From a checkpoint of a small transformer trained on Wikipedia: rotary positions, untied embeddings.
MLP neurons of a small language model. Each row is named by its layer, matrix (down: output weights) and neuron, and shows model dimensions 256-351. Each number is 128 + 32 x the weight over its row's rms, rounded and kept within 0 to 255. Numbers have three digits each.
After each neuron's rows, "raises" lists the tokens whose logits its output raises most directly, leaving later layers aside.

L10.down858:102156093077148139194129094096081084131109082146091164155141142141128101096090138139173065223105144126103121195106112112119140153091177156142127113179087113135107132162071152160092058066112151095094134193157134171163168149066139137175097173129162139187099113170103143143112141093132154128
raises: " a", " which", " an", " the", " about"

L3.down299:079121132149130079150091155121118115168103095139142166108132112081108110196114107082129112125119092124158025131083148102112121141080113085116186149165119125170087100112104111166095173154101129165162103151140060161122124077126100096096196149107138154147134104175079094110119158138068153149
raises: " including", " Inc.", " who", " which", " especially"

L6.down963:168122061156111160149162147181123106154144116140137165180121154177134118157136044125128145130087133096125194163070169095059115128183120169142100112103159160116132123123091127106141178127102161109156126098099164119128102134134116100128153141112106117100156098132148204121082093105129119097
raises: "',", "'", "-day", "th,", "ism,"

L7.down1149:186148114141118085088142140112108174082093071117156111113190062164139145168131137173147124111161081084129152142146110127060186079170062150164113119159167122141146143135191154063099114116140152183090116128101102158144115122174132099045100161168136144152178108117100147144166087146066136147
raises: "aux", "acy", "ac", "its", "it"

L10.down487:169146108154102117119061107049087164146091142074091098110165075130201066130071157090171143116113161078115098159131108128116118160130188152142146088077202132078113128126081100149107136107129175126145180137138078151124129137177103149171121130092138156152103129132184125146150128176133111137
raises: "y's", "ly.", "ly,", "ling", "ie's"

L8.down1031:101124092154148160115135101140122130085195103125131127176185098108059071131069119147131107163127161145121112132113122126105148124163143151152136141151148147123181103072120112131090111129096128049162180174061108154052102080117125137155156161134105118153156073114094112129095103131140111097
raises: " whom", " which", " them", " that", " whose"

L3.down122:094154140122182111158134140155140172107124127141143217093117142107082159123072097127130166102100124110077116096123158157203118162109110115064110149133150109129143138105099068124126100152167107119138073111100188167147167092092107126124067073115195157079095169121103159159098140117126085175
raises: " They", "org", " There", "com", " This"

L6.down539:113167142089122116131151100123155135134104152116132123107102168154097130111104157100072141182164073107102100135129112150219179088134088156159075159097125168105108176114093114179124103081144138180113126140113134150157100177169119092123109111104149116151106139134102097186151209136144064104
raises: "al", "eg", "al,", "al.", "its"

L8.down1079:122162170125130185131107125108127152150109143092114127123060076134111107085171096105178122090144200143120152160135184120078151065139197143120112131158114174144115199110139104108129132079134120115161115176138122199047128099117197108140151131147152096073123197140158146143128162144109086108
raises: "ion,", "ion", "ion.", "ively", "ities"

L7.down352:063122108130116167109134117129144146110115063146167121119138121119119163090117112129116121116123190159139167163100090067151113121097157123074152175151169071125126126170086150115153121140121157090136093167163149105145118123138137153128101094092158090137147156098102124079129138143155114119
raises: "11", "12", "39", "10", "07"

L3.down270:118123094079141143178103218140151198153137133107161099126099093153094102118139124158132091112101160211126055101099140117100094154104150151144185173164108138098149105144059119127090112154163107137102135146107208160080154123101139121093185125139109116169132109122099085096136124154145143074
raises: " were", "'", "uch", " are", "mith"

L6.down918:192120117145177104087129119103090154129170113088095139110098112061133115138115172127160152156134140156130112157158097155128096140168143143129122163105114187140066178121058127163149171123100093148117164159094164080125160148163200104092122101112114114124125176093123098166153166079091102146
raises: "3,", "4.", "3),", "0,", "4)"

L6.down769:111123087064165140166166149122095157070105172125141088155163086187101084127087093101143100125179142150125115130124070151139101117108059170140118138057128149105123134153124135032128073146176116146134099126130091159117127104193101156154143123105187143146123117155144156138131118118126157138
raises: "ality", "al,", "es", "ant", "al."

L3.down831:108129078127147125181120178113193178166115163158141116058085113125111113107104103145129095062106111103085024119101182102109105133155136132144151161157129108113156098179112129159110141135150137159073131140093174167018154135118127182101173113166129096180096061175114110105133126109129135115
raises: "mith", " were", " are", "'", "hip"

L3.down332:094138145124148089080077093143151138111148158096109188151154151088138128128130139141160156126108131135123157122091133136143157091113102123174127056115124114167167146164171093067105172145093136102117134145091078168111117166167136152167140119160120151146133101105123173147083171159123117210
raises: " be", " take", " bring", " go", " give"

L6.down511:097106107134109133116139180142146136116105119157153061144113146115138111145135127119163180083095081165164087110188155162135057139162101095118131121159173179169171123108108130057112178110095121147149152080139134158146114164120100106126194089106123122127134109102134161123154083051149149090
raises: "lem", "ing.", "ing,", "ing", "keep"

L3.down1135:117075121115133126161114138132151129111087121128131129146118163198143143144130098148097169104084095123140119154153160166077146105181148124098101156119148163125149142141105144102145155113119131127116086115101173125089078136175115106117159116110095047183123170127183127072088071113084104101
raises: "-year-old", "-year", " consecutive", " months", " times."

L8.down54:142104170138152111146093110084084130148108147104147099099116131103127139100129146098080089118119147111159184117158117134093112112128117113187121118094120114096120109148152105251087089074175190115146215155097160124143115143125118133133094203126122158148122194152122177124184115136146097131
raises: "9),", "1),", "2),", "5),", "8),"

L3.down625:074154145137170163134178162160136181067126109218158134159146128100102148119114113132102143097154142059085093127144165161219147143135129149146125183132116134153132182115160141184130098124131064154105125130116175208140171144084157109163120110153171097119070099057133153105078080155102064143
raises: "org", " They", "b.", " denotes", "asp"

L3.down947:073116131163152112140123143114118106131127144073162113146122121075064109158150155126098087145095136103156108214129189069118148101085109096162098150166130134132131125136099142206111119148082154124106180154158099087125105107130116108127157088150125093169102141157118074121076114158107209181
raises: " however,", " although", " i.e.", " see", " including"

L3.down229:109137130161123112127096132080105117132171136066160154060142113125092134136176121144168058146127150109151060097161154071066131139078087195118127091122111133162130102143135114201082081106133154123145120132137087118109105120147137109086115126158133107098139209111081065162126145125090172144
raises: " the", " where", " which", " its", " especially"

L7.down741:127112117142113099089073132114141157145153099110132179125217107123135165062114148110173133133093113112130115180157029150141146154145142147135144144063062144136153178167076113171124108052096150139158186116084133122113134152115187167090084168089145141084110142126188057133135132170094138204
raises: "6.", "5),", "9),", "2,", "3,"

L7.down510:086125093082084095167159116137143125116146118115125103152113115116082087100151129122122083144148106148102112191111128145100160134183127122120105110150106119089167151077106150100138104114150075104138151103126137083113082120105089131107144163138092145143123131133102135167133067155110173154
raises: ").", " who", " whose", " that", " whom"

L7.down1123:165092102081128066162112100110089079166157086151158176138188121136157136087130093136090145143088170129110122121122111120088089225152111208076123131145121118062174149154155083194144064075088127167115168154113131068157122171161106171101093159068121086126140153181144098137152122079101162179
raises: "0,", "5,", "3,", "3.", "6."

L4.down636:084134101164167138078135141111132179139119154060154140105128147126121165133127107125121121095147144169151163179112167142213120116104131092126105149140211120166143118140164093170149174203035117169121126132135138149142185131121086141144151084129104105112160122124075135113097109144162081180
raises: "51", "46", "44", "57", "54"

L8.down184:169086130126121185157141152130099124093119107116150085123106132134128143112094168113146163108095107171101167204153060158137153111113134163142057181179155173136108107120158122096144128105155119107138151150087144142101124118192184110161131154083108121135189099075084168116136126144106134084
raises: "er", "ers,", "ers", "ers.", "ers)"

L4.down493:125101149189116136119191163078171129128146169099136199115075153172124179098135161084156096059109147114146185097133151069161145142096148136102146065100093099153119140096102117100147088122142129168094127118146167120140140122143132118182120134118112140128079144120102099102125107114197108114
raises: "Location", "=", "===", "===T", "===="

L8.down529:066067116134136115143130116077154163086098175155100124148095111110131069129171180127126119156155120139152177102155103114105154113161110150137163144088201165168082174161140109145179099085119110148127144106107145178124133139210144156113116128109128153117131124103108143153158154129144098134
raises: "a's", "ale", "al.", "al,", "ate"

L3.down88:130166139136133157104159142137114138136199134125093111148107176086130102154103149152153099105100115147121171142142096096198096096137133130176152102100139133095147162179179127124124196141129136119134151189089082160137128147154137107098153097142125142161103086142124161172102172200136080110
raises: " get", " have", " conduct", " take", " be"

L3.down334:114167132111089103167125106136123084161051115124130110078073128102146088153077211168064143169112078108141090141146124093102067060061084176114151146139144147166122079160109120214088062118074130148169141141123079142121130114147129110108168108150146140119059143115049113096086117119037142118
raises: " including", " Inc.", " particularly", " which", " especially"

L8.down647:095157105120105117115080130163170126134121090076117086040186156062158104101098172142173119136162127135126119166132137105093016157121191133107115105146115121110118152103175092083110088117103171100129144231135112105087090127126102120110116114216117129132133157093134132147175111084172133170
raises: "ly,", "ly", " up,", "ly.", " up."

L3.down704:085109161116097092138114128106119076121155111101173123102114139099111150156142125121097111161114072096151064127170119122101123096065157103121153125158106154103098121158099128193117108113113163158105185122137108156138170190100165134159146100133067105132135196199129154132070150166122135178
raises: " although", " which", " however,", " respectively.", " particularly"

L6.down615:102117160114127129094147106163062198126158099097123119097126125098074140144113087097114163071099112167147143110155102130175104131165147178148153183131164181125119156090098110099125154105214125160158088134140087150147042106180082126088143119133198107184124112130153137174129096098162093183
raises: "ing", "ing.", "eries", "it", "y."

L10.down1124:096124131162146123109107156120147163130162120101116099151109136133135106099142105111115116104136147155095150143114037120089104112105111139121128163103126107108163083109095162128117120157108146168142166126113152143094157106194116126143137155149102088122147146108105090122133144147088134117
raises: "ers", "erse", "er", "erb", "ered"

L7.down435:119098101147118081118111153135109135135213158078142144110132139097142139091092188115189101137095146125130119162157094110092078140141159133152109084108107131128120144116160076105105074070122127114168160118104113177159154151166098151101161134127122138111168097109110098119118223122076168114
raises: "is,", "e,", "is.", "ly,", "ly."

L4.down160:099089104139092153122061095128116147081106112090166095161109183172096127074128128131158153162091143122163147096129133165095169112146086106124102174113144123164124116125111098069127140117186130123124082083039165121102116095167147154101151084125131153142076093131188127092116131043088165114
raises: " times", " times.", " months", " awards", " weeks"

L10.down438:064069155132095161116078108148094132138151130094101105108090129156135171166149058194140120151107122188111236090138076103121138153150141095153133118136139136133114066154121093146100172170135163125189128155114124104141114163158173161148122128058180151155141143133073155093063122130129110163
raises: "ers.", "ers,", "as.", "er", "ers"

L4.down1054:121114102162217132159176159120166162141150107105113151081091119140106102139134135124142102093152162161155123121072129115038158081127135169129188108127136106145119073102088097073108130115075156135095129126106217129137127076159124112155152114127074130096088133095112120131137162107153175091
raises: "s===", "\";", "\"", " |", "o\""

L4.down1080:130145152203158076167138142126155188092135142160133134096143145138140145149095153096104125116110148117168170066130149080216222096145104126087178094146108122151122098164094120140080110121141133137081152085165142103160094194123091127181146090136080150171145080119116168065148090141125163106
raises: "-", "===", "Location", "===G", "|---|---|"

L10.down954:137098193156136153142110102123133117178132111142137136139180119141131134145131127138141131161161110165110071141105124144132108090166161172151128188135081125122136127088122112083152168188140115121113111102103184135121186156125075139102105103096078096136137180114111131152121076074081142081
raises: "ry.", "ry,", " than", "ly", "ried"

L10.down892:114204106134131154123099180117139062188104116114110082080122161133152102141115167159157069111132113107111073149097150155055114138093137182096145175061105161150167135180148166107090120098118071114094144068131155162071171127105115120112137146132105120145100056176106145106154104079131133100
raises: " operate", " are", " include", " have", " were"

L3.down915:113083140144127171113152177131156131096092095161164164155087101048111140136134106147096152130122117111137130125110100141147070081096104127121105137083127080188163064085154077112169132122136141148133089089152165133165142120108154149127152086164104177174103115130151103174109105110187138130
raises: "ction", "ction.", ")===", "ctions==", " voiced"

L6.down1130:117130134125212164157142150144123115184126196126079178131122089161126097085108115147116082168104096119116087132108131150142099130183127120086204117169087139146118131196133101179087175092118093088147123177177093163140139146175129112116117099133139165100148165126039116128113103197106121123
raises: " whom", " this", " the", " birth", " which"

L3.down218:111184105028111181160101153118168083111099057143054157160163098123129121095142151114119188156073149089129132198132172109199114096153129160099109179127141122101143107166061152183116070149059093195147156131112150098109109123146148078118098225142176102136103203116127093099078113080123157196
raises: "th,", "th", ".", "00", "6"

L4.down807:105142061065104155126172144183141161094092138117151133167121114169155133112076168176131095099089156153170101163141117122176161116105071134134058148120114096194103173140123148142105162142081132144137092092168173107131074090051127109153068139157152150188176137145117120120020128145116183137
raises: " released", " released.", " known", "arded", " involved"

L4.down27:029180084121116115183092181093160186119108177136135084104130101138134140106095125160182080070124134192127083087139163119130142145138119189132155134174153144098111096159102134121120136144163123119096125148125163140064170139135144170096135110162117102179097070144115093074139087084102138132
raises: "chool", "mith", "etting", "hip", " were"